MLP neurons of a small language model. Each row is named by its layer, matrix (gate and up: input weights) and neuron, and shows model dimensions 0-255. Each number is 128 + 32 x the weight over its row's rms, rounded and kept within 0 to 255. Numbers have three digits each. A neuron's up and down rows have the sign that makes its largest values positive.
After each neuron's rows, "fires on" lists the tokens most often at its 100 highest values on Wikipedia text that the model never trained on. A number after a token or word is its count.

L5.gate378:141104147107172068124159101101096123097117088159132220082093118165117125151077126133124157117208165144109099120133213135102084108136111040141133128144151152105085086158126166099099128132160138133085137139123106137141118096113093110134156114108155180065142124169133107118098105098107149135122118156123067079178185112129106118117137098128129130124134145143112076108082099132132123101138121164183100114115116113164076137081113085111150174171102133114089053120059131118169133108183115116135118133148137121117117073165098081130191146161157135066155087110135146106115139151114144112112103148146106143067140121151153140159088101112098119186160151096171128136109109169149106155136095119097099100174133107209142134154126205174143121167178072135201134106159160142097042101134161
L5.up378:228120104172093126134136177101144169076145077139151098117158126126144099129140123164168065130069193124122135055059191117075074106138201119081153136172154106180075172083154117100167103079132149119133121170111071139142155108135165127120146126125086113127117163132138145147121123126083147114147189133145132146095141147107086112136146121154101167161138183107143109114154141127150153109092120108149124091133108094123086200108120102103136136129129163175079125068095177214094111161135113132133148085102208185103137135113104093153178156104166183064136173169148098169098128174137159193109089108147194098114169121185173128133163142160101130124126118120113103133070115103150130138184167184125100094139137102144046206136124111181087187097122131107160118096151172121099089110121115
fires on: "\n" 31, " wh" 9, "t" 7, ":" 6

L5.gate1026:130098189166135126062181114124130102154155144121069114126105135157071152126132098127153138030114157197080100089169094168091102120141195127075064129083170137175112143109133144097103062132126128142115079136131139156107083151113169164130131117154086110108115124164200131151147162145166100169144097150139122156120111112136168119131134086081159108029133187131132122129163140104146186090133082141082134208169088135158170098104126173140169160104143131077170114119186142074162186085128139163087120143137137131101129153175132126166119146103110161115086084164074160139155104120119055159108158170083114134177138083124076143059182103132137152082131124151090137139120115049133114094132135137142191166162113178116146106181087147169062119139144150153125128128147095114160073151111138
L5.up1026:150090107116121036154184112157101133124125103076116152090131096103141138200134096095108115080135095076124117102088122084162105109079175146102098162150149143091154116108158216171073175133133137075142124091102118083143102127110130152135151177142078116111093083135182131117128095128166125101166104130165141094114149094155136179129164157077175135119133130128102152167115086093101107148095159106077086108155146094194086104118163135030165165178130180155077136088197135146126158078176189124147111179061168102156090105136109109137148138138060090084142160137117178220086120131094123131122187137099121129177118124092097161055142184075131083145144178114085141165147116124134171099195107149154114099125115168127147091090114087133163103128102162074118201101099048164179125106135157
fires on: "\n" 66, " first" 6, "." 5

L9.gate685:108171096146138142108132133113089113103086129071110143108185097120082102067207155175118178138093115138122028149127130097163173102175124173127126149156120172102170116082128141100141092122158173145072108103146147155090124144049152076055118081147140059185156138120116111169092144099076076077165144203114107134139175085149086119124074198105101155065111123097162116138122114134106022092105097163158129122066122095188091178131162099124108167137108093067116139107148121128094088086101136096135162182063139141158117150195108090127107082106105189125161075178137116147131162159118080169133164123114164162103141134153107090135126159120132101109121105129115201086103132120187114153121177098108142076106154110131129092128116105103076194110142120154116150054103141068162164135171087
L9.up685:111069113146095190125103115110082152164081105207201108103131092123132069118082091136102188164132122171147108131123104132126175177121136120089143148150133126142132187184139162136104094139124186140195133137105147086164149154128126103146142130120080111111152142103103071091098112146112084149114096154159075100174137156135115102096130136110131109155082124060172140145178156121162173192143110144104121145159079103147098144112133111126115173124130144127171161162058109161122118163145115096125159147148168141160116147093170125116187175134096111136089115131134160216200145125113140095123144141132107106131101123132147135098196112148115082170128081199142162138164179132183132183122124138135100083131036119154078161088111128138134091154106061174116085134107150141095085174157103
fires on: "-" 22, " of" 14, "\n" 10, "History" 6, " to" 5, " by" 4

L9.gate449:144207110135089168102092085139132141130111140198138130105059137120117143044145121126164123110143140122182193205109154116197077157077098129126150173120088132120168155057163205134140147145132121067159161135123116097122105101119102146092109135150131089145125178136137149148163165165132093095136128172108128029111133152171126126180129123145083112107092144131111156143149161115150135095178113125177119082139067157066104172144118163158171078123166148136094137116147108109119089156126101139123091130176194090122143135130075119135231114144090117157086132154155123110125125136115161097089137104113090143142136123111132128209136091145128169176181171193123183105144117116117122131121117118155145162132088120069128103072139065160151150140098113148220092123120162141174045127111132
L9.up449:107126128089121187178113178063136109107096077154179144134138087127143132057138117099150120126143066025164168112132140185099092031159088091093102126188152131087086125141109153140065142130070129131152089143140155138067124083183154146174104145135130110172079150123106140103155110159140116143160086125067113159160157191141148076186155116128088179199120119083066113155139132149087145137106097121142090141097135135209157106162094129146140140089160173120114104083130153159084076147127072120088138141119137173120185118152139090135110095069131063115102136102109136048102152163132100071126117077105077109178084135124107130127145151066141133096142132190113161189096159058144179112125130094108093149103135157142122121117089138107119106162073099143107138173130148105172111142113110
fires on: " " 40, "0" 36, "1" 8, "3" 6

L5.gate870:154180144091143103112100081121134136168128122091088098173175119123118112137162140141166119125089105108108110193107159144103141124153066166113148124158150141103104137117124154170153152159117110093079140087115134095135105109183158113096085131116117085108103084124181098103155210111188097094146143142082129159133100090120082111142157173111128109136138155103163113119140121127141129146113101126131125116152114132071143178083185053138104098064150029096170140147091134093112082116160085143080158129158106165185115178156108116132099130158126160104121169171116082174134154096157161121161078134078126177208105155136164127112092113129142076063075137135112119066147106137108167116154110148133153187141110150086110146171164122128205129093104119167172105178103144083177151122090117
L5.up870:094168097176156112157131080105105129178110077147110174043091148141160133112151103149176085169156137142158177122155081145098097111094160110111104153081122090162089161133157143122149088140120166080079100127092120156176167125098158129096119117152141141168085129104093147125092088108130129190191131154051129099174076112120129121105087162119076165088111144100125194097106098097161127086130130060111143154136083138059144143113122147120128132127172130110111159137123149137120140126111103152099141138090205082150110153122108084154150112160135085135156123148136143211152140124134190134092107102124132073138135144149111141122130120120061096105169149092123189076108133182098141086165104113126133124159072124133205074118073132124125111155091140122123168100156123184180111133146085
fires on: " of" 19, " to" 13, "," 11, " first" 10, " early" 9, " late" 5

L7.gate619:110185192138097098168084164203109161142144135071127142128155164128104079126158058093163114144086134121120101163144160101131148178161088148081155116105129147171122163160107126145166124079136145154107127142167123116123127139103152146148071113172077155217092127195113153128163114114087085137152171185093097131138134071144140115151117121129116149144072083125130174157153109106119116082160142105126150123125110137151148158075097114130118148133124099062140159111122164122141077150077124138131162101091148149129060144121118139163020057122101132154095131145104070155137129166091144097159117109083096111127161146159107093093114174121128104111084132166124166135161118146134095122142105089092158115182184145063122221123108175159149142070141140145121150058116150126103152136124199
L7.up619:144131108115120112116098103098046130141124158127133135129134141202110150084137124179148173110111147182098110153166126159035141106122155118156123099105100180102112099122178196108180155132196102112146115185099091121120122188074138156093104103147133101174177132120084180156090159091075104154113151152101154114161141123113146084120119105136135174133140106095107198095171091152153096118126103149101169117085150099145096145097131070150122111093118143063127130074123113201125075158099122147086140120036094136114172113122106179117163153105134169177113115122114144151181130126180119105134138139151152150141141108200093164123117143134172072174142107140133133118162162151120100160110139123184141095078127118071176077130173127158054089104096078144103141165133131121156110148098134
fires on: "," 70, " by" 15

L4.gate1036:124140131143099128118090114144106136138134132161139203105155103147089125157115132092116061173124071092116046124122137155091188121175150116110148139113138132149152080139072093146092142112081120138158071141141134156090156123112118035114099075114125151187140150152149066082141124129161094165129164147158118129127167154132115138115159112173091151126122088139122167134139147145126090080140092123191098142139112180149089161168195108145167151108140102121148105140093098112123081099125110048120135162100080158077149109108120150169098099143152112139149152071161122133115077135110101103161179170091097073101087079134135117213115114083182086078135143169053145121138173172114085105142099150087136131208155134095181128155133093133092115137153122108108115128104209148077142131136221
L4.up1036:127181099161113121078191122160153113099102149133115101127136142177163070157101105056144134132148108176150149136093133125117133121067128120098112161131140100121100122125076143125141108174145127119093151161099086049126156155172112125145118143142077112133133176111121197130074131155074127079122028140136067099146071158099130118117180149111094198106170090083126148138086115163107111126148112210133121119110119123148133173106148122130107141127121114060109103140086149181111173165146085128140121052094136138132119159134088151174117109087082166065097134118170147102120144135158159148115119151104111075098116159122159095167071133116131135128122121094117135108108150103173093156166101155129119157125165131077087111174141153170126046116186081162165172093159099127155122146095187
fires on: "," 96

L7.gate200:129124136135092108115072121161093152107139144178097084100109152047118128081088115121190073085116122155117130194181120132126130132078084162183163135096145124150110116171091183183161147098166163115148175181030184135151141173121184171108158153134116153162144067125112077104098087184101121158084136159172106117147109123110101133149103115136097153161151173088092179119095099095096107158120091152163113156121071087149169108146159132098122157090104099109114074156159103132155168137143156157126108162106149136096100127089118157144092141138163145125148135116150137103145145159096117163172102145095127142127172109149174077152091100160121119167144084106126144110141085143140144125180098095110204146209177146102124115109118048100103138166133089118140082081128126102152122113129138
L7.up200:146138128140142108132141126057140107121131130122178096110165165174159127151130079098155132122071132153106109135139157164091151119146148116138079125135149152057054122176126120102168154158104168122084125149065111087100124186180175094061171142154139165126178174082123069115096122129162190119121155136127084136169101143086091132136128176174127134094117094089130137096130061149124048139148175128134128120109175047145103191182113132092127101133160062108075126176118168120194114073124194124138160099121161105120109135073115109117142124126135150152188159127129164086124144139118061145078075132188165140147103108115123089134116105102195171134162130169119094146121174227170108115087121105143159174161131160112139104152172141151101117152133152127087155068124133127207137141160140
fires on: "," 26, " v" 24, " |" 22, " as" 4, " than" 4, " above" 4

L5.gate1129:112141154127204106152170162076171166085131075083146121099128107122175106174134085036123134086094129120114100122146129125142094103114130168168138121110125140136115102159131146135097199102136159162108067075153102072131163087084081133124147107109156139106155149137084101178070130130138146164086103136158092135117160111128144101175120115144118168093134134151192164063162118096180076152109139117089063129071142136091180137120075133157149115128078129113150154166081150125124091136127095050143126140127167112104125120224127089129125157101160097119156130123110136141115138131129057141116096135113055196115111119147131095150094157170119147079184205062109157106124171115119125078126125167075152092062154088131095100161101149135164156164194085167164136133077107083202121086126141
L5.up1129:112119138043060154121175118137158145108167149088132100191148104116108157152111096139071137087126069143110155107096135138140081137115119122094089089156128116163119100135145163124124166132145144143190179107124096115084095115130156140130102125148120156164129085123056089148126171121130162185114143105122155089166121136145092110105105117127147186107137206148147118110132100122157129087117195184164048150104170105152091151151142182118097103166114125087125110109145120106054139102131086156134133160099153155104138114079119131113134169096081128145144149079190182101096185145208091116136144153156110122142097163135103112113088154145103196121125140136086162124137138142104114122147119120114105105164169136126130142091147133105134152208157161137140105145092118161121187094214103
fires on: " with" 34, ";" 26, " of" 14, " |" 4, " give" 4

L9.gate700:133184101156092149121115101144163115109098133115147150114151196059107064070078124104114079024153152132146044096147139157211148135158211098102128169161127122103176122133158169125128139097132130129148191157115167083178112112159157118131121129077157095185160144082122173111131079147141163187124131150149163101118100155069146132100102111086109108122142122130182137123114162151156164096109116139111111140153136175157165141134161163160116140152083173132102087188138141072091087138141101119116174141163109112130113145115106113189092182132118114123083108089115074095082171118072153126158165092114084164107073112186140094160162102135106095136121118190110193136182145102117118146171071101073175130127103068131136062146151082122135142109117157160127089139116102122131082120108162
L9.up700:143137076199062118122125114092147151130097156092110142160164160047116159101123165098164077000106105073120063128158143141135128153115114130129121139087188171107093146087092049161213105130178084133108152152147120110126162144155134163157175175149158136200175115115160115122138120142120108125141126127191116121171169096130119129116155127123125110151117126096141094161111204126097175170129156121079112151063084127180168164107197134182109097148133169095160090193140134113123064115124095159092147146084148144099147100161091102132151100102126167184134099155075082114114071127191132172122104143111163074079121093172109098087110157087153148181139151139123131112132115155137143193107194122138101143118084095119206065103095095159118105132114175100076136090155078078076110076221078
fires on: " |" 91

L9.gate1143:110148150104134145127067151150171174067120147109123178118107078157074131107070134103122095107129145139055083142160146152159121152107097182153082139155140158181190106152107161108094161140143098057209135150144143107143099122142127157123155098127155174174153173164098058080159079148107135169122123165077106114142086120087185195131147117145100062131087147128068063115147117125144107109139106086085073150128104108132124108148090126120075153126119090131115115111161119136114074158116144186119146128183104134170095097150171088147125098129121129075070073114125147084148091140150126131143149145086073212192161096183162114188140103162107156107115176172131134099147138125163206111177102140135124119144126160178142107119148141190179155126156122131165114140135142111108140073123136
L9.up1143:136176116135127134149142162111115104117151129123107106165135123081127133115110082098119165120114097139150133152200111124179137113141077149160044095108093095123098165159149121163185105112107155153141164117148135169145139088134094107120138112065094127167154178176111189090134099082154062090185144082152138109155197149158075139139172132164116141130147130081109147167120154072119166110167155163150132170124172161142157145164119103164137168157143205091212133153149094098164083123071113055116101105109084182127128111070156019135147105140144128100124155122133151171110148127141149133087084104148132073140145071129131141060103079104137202130158115178026172127129108030135161074098150155120119078133098105116106103115157131112116174083138165125111140107140167123131114098139176
fires on: "1" 94

L7.gate455:103086187182144088072101123093107145091139124156108179108075168110168113136156126037079100078088117174111114118136145088097137173135118162167140148111103091151117140139153177137160131133114153128105133138053168148119118083156128143130190122103122141150140159129181156153099100095100136160168055122098109100166116117119134122114166168106157143131097130128181142097087088089105170128131109162161140111083115154164149085126086189086178098127066126032155037145110162094105132149156104124117116222169116146193169148161143140120116176133145080180129092140100144150069120158091138147099157146146132120204068128098159137160181106112078141164143090093104095120169107107118128139087125092092169150119144116127163134159176134066110127112141057141126129185121122148166108089163163
L7.up455:108088139113094158069133143121177179092117126101119110162143153128194103143105131094144125100102175127162184135138161137135179110147158136073096143105148147179170124178069191148087126101145098101148143189129167178122153170187088166129217151161073108150097106110114130113102109104146113163105198116142123122169125089128120104097182098122130127112142221092149160088167129137151165078112188138051096110091169079168104100096126095101133080127101181129136125123148118123075108088156079093169114091054165100084109073121163128069182163111120078119147141144151069146099066157161174145171141152130146113145152149194112135162149139105132134134157124133109139114174115126156126101078156153123138116098094167088095091111139053135133177166085165190150128125107143134159126103169123
fires on: "\n" 76, " |" 21

L9.gate1102:152140095129104111134096142111103169138056165136095113136131083119087187071163152134141184186148129179166117160161124155120140114132096170152088164160148103140129123152127135094132154160140116123152131179066119129113124057149147167088117144119172103097152104119101115148184138111101127161111134174084141111084132095141110101128095147136186095111158105121097131129138122161168106112133076097066125128174141115121143084158155138102142131134098086093132069125130128137091058051129187137198155089089143172103091111164081125099098121147108167165122170106131149202124070122074128120062104043191175123168193070129095115066145121119192161084148153185100087112107136165145136100120102121090135136134157067153123106131140119168186088075148164100134129154164102120150105153140132
L9.up1102:102057126089078135135113131135126117107149102113112130191142123085115212142107148150172086122127195155134152183160099159196100089143164131122159115148121135167227104187116149142120180119128153079156108115154171153152168166137118093112185175074117120143135065165111134123142123132111072122104142095113138107103136154147130165160123110142189089133137131126150140139132166139140114099121084131106117136160162077108132102062085031076119135173100153097067133108102115129124077106138154135153115113134179161065088122150106107115085120123066140117115135133138105178120063115114178131078172127154150154072123092127144001111150126126124120105116162082093156054094172155161087129092131089084152092107213135119108171118112188079152123168089152143112132137088154143094128106126129
fires on: " to" 18, " over" 16, " under" 11, " pro" 6

L3.gate749:101107199164176071119110167147060070123145131154129125140194127104125126129128120145107115069027142112125130109108107133076114102170125166100102189148143180108127159145179119077130135132127163110199179124130148155175138112150023128072100125138133180063133107187091142086148127171121202156122191118159164056184108157060105130118050155153158114124123111095102136112109084063116155178178118159110105146163147096100110150132135150122073161137149127154146152091102116158135137174104131068121073086147170132141153119164086106175068168160072155102193143123138143114068134144172144109100129116148100094120154187083086145151117152104083172086120105151108189115129087115152122036132199122123182095149169143089116089143135127060168169113117116161081146107084182132132132185143141
L3.up749:125135112112129140097107114100031127142112121098099142141192196094067141134082104168115124131091141106126102118125086112087110144091132140096186176141152189114092146133188150104062173158108110068164129050125151128170133082094106150119141115113160185096118115156120140115161138146108155127157237183156178054171110151077116134072113129097207137163132147114122107137138142085168116133096172133146150086128141093119057129124103145076117099192129101170133138084139079123083137161132119089079096095154119154118120096161144143163130191161135149107089182100159121102104101134126097134141116066126137080144169176118107126116158106128178106116179145144070154132155075145116104118125166130141206111155126109103136138123138132180156195101076096112110091063065097107140128136114090
fires on: ":" 43, "enn" 16, "=" 12, "ent" 5, "iter" 4

L5.gate1155:110206105126044159106073148119160157164146144128161060152088089097117107138181197152150166126078166140132185195129096060084089137117140115109176093096160134119163094112131112077167100207110101130078131082163092157113082104096124140151130122157115120135104108116132120140136119195152133127195155139135169110114114177199103055143181157149092137135072144116172131131080107127168100130160109107128113128126112136097144075136097188121060102144151168105135121111066058080171132113107084139184164109123133090085117114087082152101236083114083085090079089136110140142168172136167139100121155088139121110121135162117110130159095108116209122173120138130136125162100125115140136125117107125154130121122117184139166116128116123102106106110119167128169162160186106082086146136093134
L5.up1155:209111115116134175142065115101079152146127074179123122095038161063126135145111112160134055067111102154151142181133153163129131177132133147158064135114139090134103118140140177148160165110121139124126122164141124127156102117169192096143129118113124103103150166125067080183147083152128157158124161149096148101087121134088117172106129134121152141176148148192141086114135157121111174132114099139103201126096135142092181130083111180118156091084163148124076053216128086110135096126162133187051138178123158176086119099066149157162146151098084137103069157168217118096122135074167157086091141171170124083107057130137122179147094115139095091107130144070151112140100150160066108166100101116103187093140180182153141094093135181147102126148083119147104142159118200104179144144057086
fires on: "1" 25, " " 22, "2" 16, "0" 11, " |" 7

L5.gate505:129099131110122150152140076154102182152172094134148101073096161101093104133148076105143096198144114167132176092118102129140184181088128145181095171091147093134155125136087102121067101104064109146106123067065107116097152118120090078109134147111083140109179093164136192098113107099140161109158071108151106160119137121128169148138103140175109153135123107102153064075091132167095135072121100215114136142059111138068182164086084122151173127157157082083124105144112130159120115107077093136111103132101100116129130089096084107082142093111169114154125098122121177124083150132146087103182139177110176126161085090154185142181125120113109115187104144130162076069153117168101158114139089149120123141055134185155160143135149173133116162160126126165116055126050116121082069100164120
L5.up505:127084167104113132056134110111189162109151127140094158115175137072134119158147098118054101106127139139129174134181133151095117158149165134086079162109158111139163118151173101089130186171123110121172098175146148110157136080161099117124197136150156108199164114112138127171058102096111147147157138176152132159116085100127110113128107155111123110126144170118096160157096119098166159134084058101141094106162150124117107120118136102149135088178087201134139138172123167115099105097098136091149182114099088146142196082161111105134105068149127116109095153127183137110113195217109133116096151127093139119179072068103124104131139103160104139102147134115155146083133117140144145174112098203142154138088103114113125133172131064156126088080162115112147141156134180060152130159127163
fires on: " |" 29, ";" 28, ")," 13, "\n" 11, "," 10

L9.gate55:124148134140156078115091066087153155129088160083182132149050136072145143132129121092140113165090138209125129139091123088085160108126156123088177173122104146137128098184131145124105126109161192141152161090117122179181139120133132099122128119124187115115168134114163121131095108146125122182175094091047152104123105135099147143154054074158154157167131132075072086078139155148130147128131132148103075099108153124123116115119139145085173120098153136123148126139074127096139084159092144110115094135118139115122167126126068148077091096110055106103144104147157109166105155099095160107139140129135131091143166149141126141123173166147155123197109185147110153096100128151164179138147085138046137131123160145185146150198102153149145114142141158186154207144130132120080124124145120
L9.up55:137157111095154112197051117134142123089135129135097169116133100047115140098115119125144105168059114156120102115127124139125173182165118154153188171131124111105128105157175132124162197083153137152149124103128188146120118148118126121134089155134217089137174166139129100120118094147048130139143080127097120119110105067116103164099078110075120129108187145106156050168091138184165158187085134121176126151115179143121145112136118098114142093089131090073099086080061123173093083160138152115097123137160149147148136107091125113109137098125100088081073120168158139092105115094094135110102125133156197111111167118182143127130162154108115128141137143080165139174144144196130102110156106128088148143130178148145168135136099138163084115177111182134129129159105077076102099083095095
fires on: " under" 24, " over" 13, " on" 8, " with" 6, " With" 5, "ath" 4

L5.gate1068:173136179134168138103099159086132068150134142138142212154179146190161076142117166110126144145134116117093082161115158107102047188135099059090149158138095178185100136190104187133163107186118146086112099173153165114086152108186110105137114115087158152109147120073105065104159162176094178170171140163119248159162145121109145096173110082122101165115105113158161146100165100153144156136068118127137145141121091078142057122157138097155210151104083114149077110101103159156081095156121139117154157130180175143204089126132110109119108077132096091119143133147169173113107130153107111116159096124082124117116164122102185067135116172147095136155183130131131104151135161126115127096145124141185191147113110135134126120120134111092133112126157164064196143108107109146104111062119135
L5.up1068:122150135141171165091134136160061152114135139149159138133098099126146123116166205133171093103124140139132136096156115138110115121130162089096084160144152156166123107154140145119172084135172128103160176125152097112092184083126131131109134095113177063091130137070111094175061146126165169125175084123142126093102089107109113055157146083139167169138186178111160122117156137115173113157117063119132102106119051105113111130142132133122113194158020166094084125142155100094109176136111122100131115207168098094115103164111144114133142116170098136113106124148067152107060070153090096091137143170104124178074123125081127146127178143112116172120157141093151107135122163189085145098087134153150193060148127175102075122105104095167108191182170145113108140130124083131152092076125097
fires on: "\n" 27, ":" 11, "and" 9, " Year" 8, " Player" 5

L7.gate734:116159144090127141126151201146133057171070137093126147130112191077086135099139156116144086140121140159132143142129132104100188112063176140095160128202138185118142127124135155093163103082102091145111158190065133098156146107155157178089163093124082160215068174157098135101124101154102076102172101145107114102137113132113134114157170119121114124068129098142165188125138146182092143114090129071147097113090090151145119147099069160133138100104069136146077162142149122147108084155162139210105171147042139125127059156134087082120069121135138066162067114165075087125173127197158130200069113144128164149104145181141098135136147083083086122094154157105105177170113173108091127150104092089115118125121093202136133157093150140182137119213141097141131170126130105095117123125121150
L7.up734:199138086166104208089224158057126153119183123046146097094165145118152121121085116123102175164126092079197119167106119129081168138135159133079109122119094131106144138143171146115151128069144146157114153128108096142150120157123112055137193149092167114145192150109122133140090121121102126152192104077133170126173135094157121135098099123164115063142137134174165146121127138143111124145122126176171105033114080111085173119094126110104193100133135121124166128177125188142096104155094100132130208119118107112106181154070073105105088129112154178182118076141145101062142112092133078130179095138150177119127072138103069111116125141128151113167103060129097130155076206080066135134163089134142167129134117152164149089203129121146095166150167196143110121128155183045151125152131148
fires on: " (" 24, "," 17, " and" 16, " he" 14, " before" 6, " she" 5

L4.gate1162:139132138116098174138103111173097125154168119133076169086129140064143125111134160143219127096075120127113078092124117132120152092132075154156103147156169156154132158155147042135117136118124160131115130107211177136119098116120080140139092109108164196072096118173170116081123178124154139182127095098167161192038120118161144056180134118125145124164122144123103123177153139140164142136151067170124103111153105127112127105156174104123063102131136144139153129170134163093099113133129114158097115114128109131178194088110071096084108220085128128142084159146166128131121065153118109179048130140142116115147197147147161171055058133103192140100182128143125151174126105096114127067106098141112161147114192150098157153153130075131094149162157138166080172150130115172091184186129167
L4.up1162:143125183119103089118159131169164151146103107090175112115179117111074154064097137146162073114105113177113131125073098088169137096123108100144109091154098157056096084152144198141083142131100125142125160071079094090124146145115123138112169098135117133098089141071192104144157072093147153165110106106103121064123094150145123161065152143195139136189082136193171135098144118100107117107148136089175171093093128122128134098097101119121081087132184160146155065129120126098079163096082102205161071071105099158129009146174141123122135167061098130089106158096173127099085112112155119170109121187129118181092130145094141123131106092133136119110158083103083145163178112187116132128139101125110120074141139144128154075156121121134165135114137128159212147163132144089150148111135143
fires on: " |" 22, " in" 19, "in" 13, " Winner" 7, "/" 5, "o" 4

L9.gate644:168147131163097131114137058107134160170118133153103122142090178115104137114183173113115149118126119135105189190097145128092082197089084176141146104110089127091147141102150148154140188168130125106092123054121165066133110102132080139182135120150137109109090139122128107175122129130124121078126119147187065125119153122211110109151135147164106204153126125143182176120117122155110090169116134139119166081163145181062129139162162165071118158109156146155156139087164083075115110114099127129132132119152203136081123129094052113118207105134157182135140141120210164114111166114107146069136113143132097142085126140118134119172110124143122151160184087148178170109142149148095162149085163059173198160109068111135155107104150140202193106153073089120174098142124167195128174093085114
L9.up644:152117083051155190102125129114120120172162122155156128091047119122157087085101143104143138167148141053135151176141148133162119086126104073125098140101155137108137139101131138135174124052122143129151105141133111176177126115191133096103101159099141150157082193055129127118150116128151102086174148142096158148071111157160158107194117172113104145152157171164173112151146140093094155079146104115137154119116133151142082096106080109122150125153107184117095111155141126155124099151115097117080113183105167101171135189090093181088181144096093147168075137144123083072111129135130156089066111102130092098139097096114047112118099125107139119117140145140165168211129096110111117132082083068150077124069092062118085125111085101142098190166063127169151186141151157107108094145110136
fires on: "0" 46, " " 18, "2" 12, "–" 8, "1" 5

L4.gate784:094127101172104141164109134092179097084160066144112063132190119105167078137124089128116111124102131082148095189158088176130145113118111138146119158080114159137129152096149155155153090101137130114139106173132135085078044104124084104148128156138082098185137140116161117101113104146118121048166116129118205178118101163147182177126151159137127142142107091151136122154092141136139130188108099129114136072135162116139153075173127101119105201094083187125124100133108152139102139168180095191119122116102064107108124109141133058107112157087164145104176110097107159168094135113145125162144136157156086127137197085043167105132118136159116136101108130113121166131201098183169133093101210129159085139128153176103118127082157125105114131160148115077147119119135147134119125122186091
L4.up784:085106079146138165108162125123038130130168091173054109141142082108106141085125121090143091087182140170159105089124133128104130120117080091176122094122134126082158104149124138144037106178154105060150139111115162077060128096086088077104054174131108125105164111135163143152100116171132202055112106154139168092117083130090069127222116143136123167125131126134162102148148048053120146070114136135125106137115145131103162108190161095151116102044144145179119090112135089165189111171163123183152126129147107095169133118139180123137110147097150097144123139138068126169108160124183137114103139123150133118086126118123213194188109114160088167076127046139136058142147187134154165118151134124140123154147098151117164141112147088122097108136131119097154137103149140143157177106119163
fires on: "." 28, "s" 6, "is" 6, "as" 5, "el" 5, "," 4

L7.gate951:145149128137157190208170208078160080135138084050201141145174154183155163114112137184102108136105084156169147168112145138164153131115069142077129133169122116121089114122125140062128141132102073099118167137087098112117099110162168148157118147159125119143112079127164149124167102152122148182120153140120120110133060162081137129069115153104076107148113115128129127146130138149117122128167142155127107080132167113104088131093197150122144131071173122084117099120109098159193147150116169102121120078113168148141127223149123116140108114173166082185114138133217155119167211147150104146111171121112095067171120156102122087146087119065144086130147106171121126106107149203190072129097107132062112130138107104169142087111206155154168148132138098121162095080108094160159108147093111
L7.up951:089196159148142148133085121134116151149171103083177085130139115082120097160142102166154124123120109156191138173156143078149100157106180184156089175134108138097087165083110124135086154111157101128170113107126152098087086156130110109086148134130056159142115141059151118086116096138167109125217123136098156123134079130145074126117121159152103127091195177121101113111154090148114076049143128189109151100141124133175135115144187055082100098111192058096153112150175183076132131178149133136115071113095125080111143146114170125130136151100102121122115085175117084143099125154151092172187159149127055136096170099081115210127168146149145096075146189150120145144071155093101136125088178080107134083163132132148110091112108113175143116182095138126060089136152132082115124157072141
fires on: "," 51, " (" 15, " " 9, " t" 7

L5.gate737:075099110130079114087093141163128110095170127120149147121125062103126166111134143183079142128116116109143163113156145143114184172186092127153119161135202144159101190129108147064161106097114136099108107157081118127092097139100146115102124114186163118160138114148161100143142167132131144173177161173143142111095095077116113175140104106076104118122172143116159144165072112114136163151125156099062137078135216156122108113109147148087112126065194164143121157124155119104168102131175130087128101065156110162129119163150170111097076134127113126181107122114123113102161147088190099144104143101122108121132116150126168112090168146167073053121111128130148167124146074166100115129103110134081101198159193160139088097160114118182097138121149089099119131146129166121127076118189125
L5.up737:144140121122099126148175132173122132108098147153144086206112107082151146092126140116114173100176157136121134126160109142148141120175155146159138095113124133136166154067128127085127087091140150135155091146103134169105115103119130101127097114147130135108175146123120177123079156123131094078140094153161083098087094130120151096184121124131040131170126186082151128148136126077133115189085112112135144090101155195137174081171100099112096074100137126162096089151154156123100119189115159199166105122162117157162090176183150138169108111113083138133128123112158125146130111090136113092088185084078129124057123079097156131155124127212147093190134113168159118165160146134061116098123060153107118114169141201142166125125090156087079125099151155131090139167180212136176105132104139
fires on: "s" 22, "ex" 9, "is" 6, "ret" 5, "aus" 5, "us" 5

L5.gate709:110171148092103124165064121110162110145120071109151143127113086102186142147111190088152194147135126140132121169052126095155118118108148088100128116118157159130098088171159182141175158141130142098139149141129146120151135092143063128163153123160181138116159145091074133078094101216150148037084108174176100114159169151133161184217166077132110140109165182155164141150148093135146156087086131132114142116130120107130007148087119104117164138117113139111122112154111120129128105099086176113123061092166160145120118131145140134142172079112091163159146097110154134093135113181130091120123106135077126134093134097166122121133172109118092167140065130147125133192071108130176143165114170144094165065116111160173215148123107124103134088102092138098191091094121138118173097159092150
L5.up709:137101153065056123130136121127119109179122109130137128122158076093122114161081164103182164101179102144115133189096118102069090150131162103123144105137216087135145127138110167130113110136161159051080149145116130146069147151127135146100184125116192155090134154112089132099104094104145157113172109131117090135175162159083096166104088113105139140113132157173077250140109176095124131124146150131123107090097167131159095135134127138070172108157175142131103085158080040114084132134107089141169110101130140109101122141078109161142154137162132113150160088173190158128161146084114157171159129123177189157129194127135133135125109078127086160148132116065098076116150165147096102130097229097105187090133119127162109112127116044154091127123112110072081132112091136130154137171170145
fires on: "\n" 38, " play" 15, " played" 7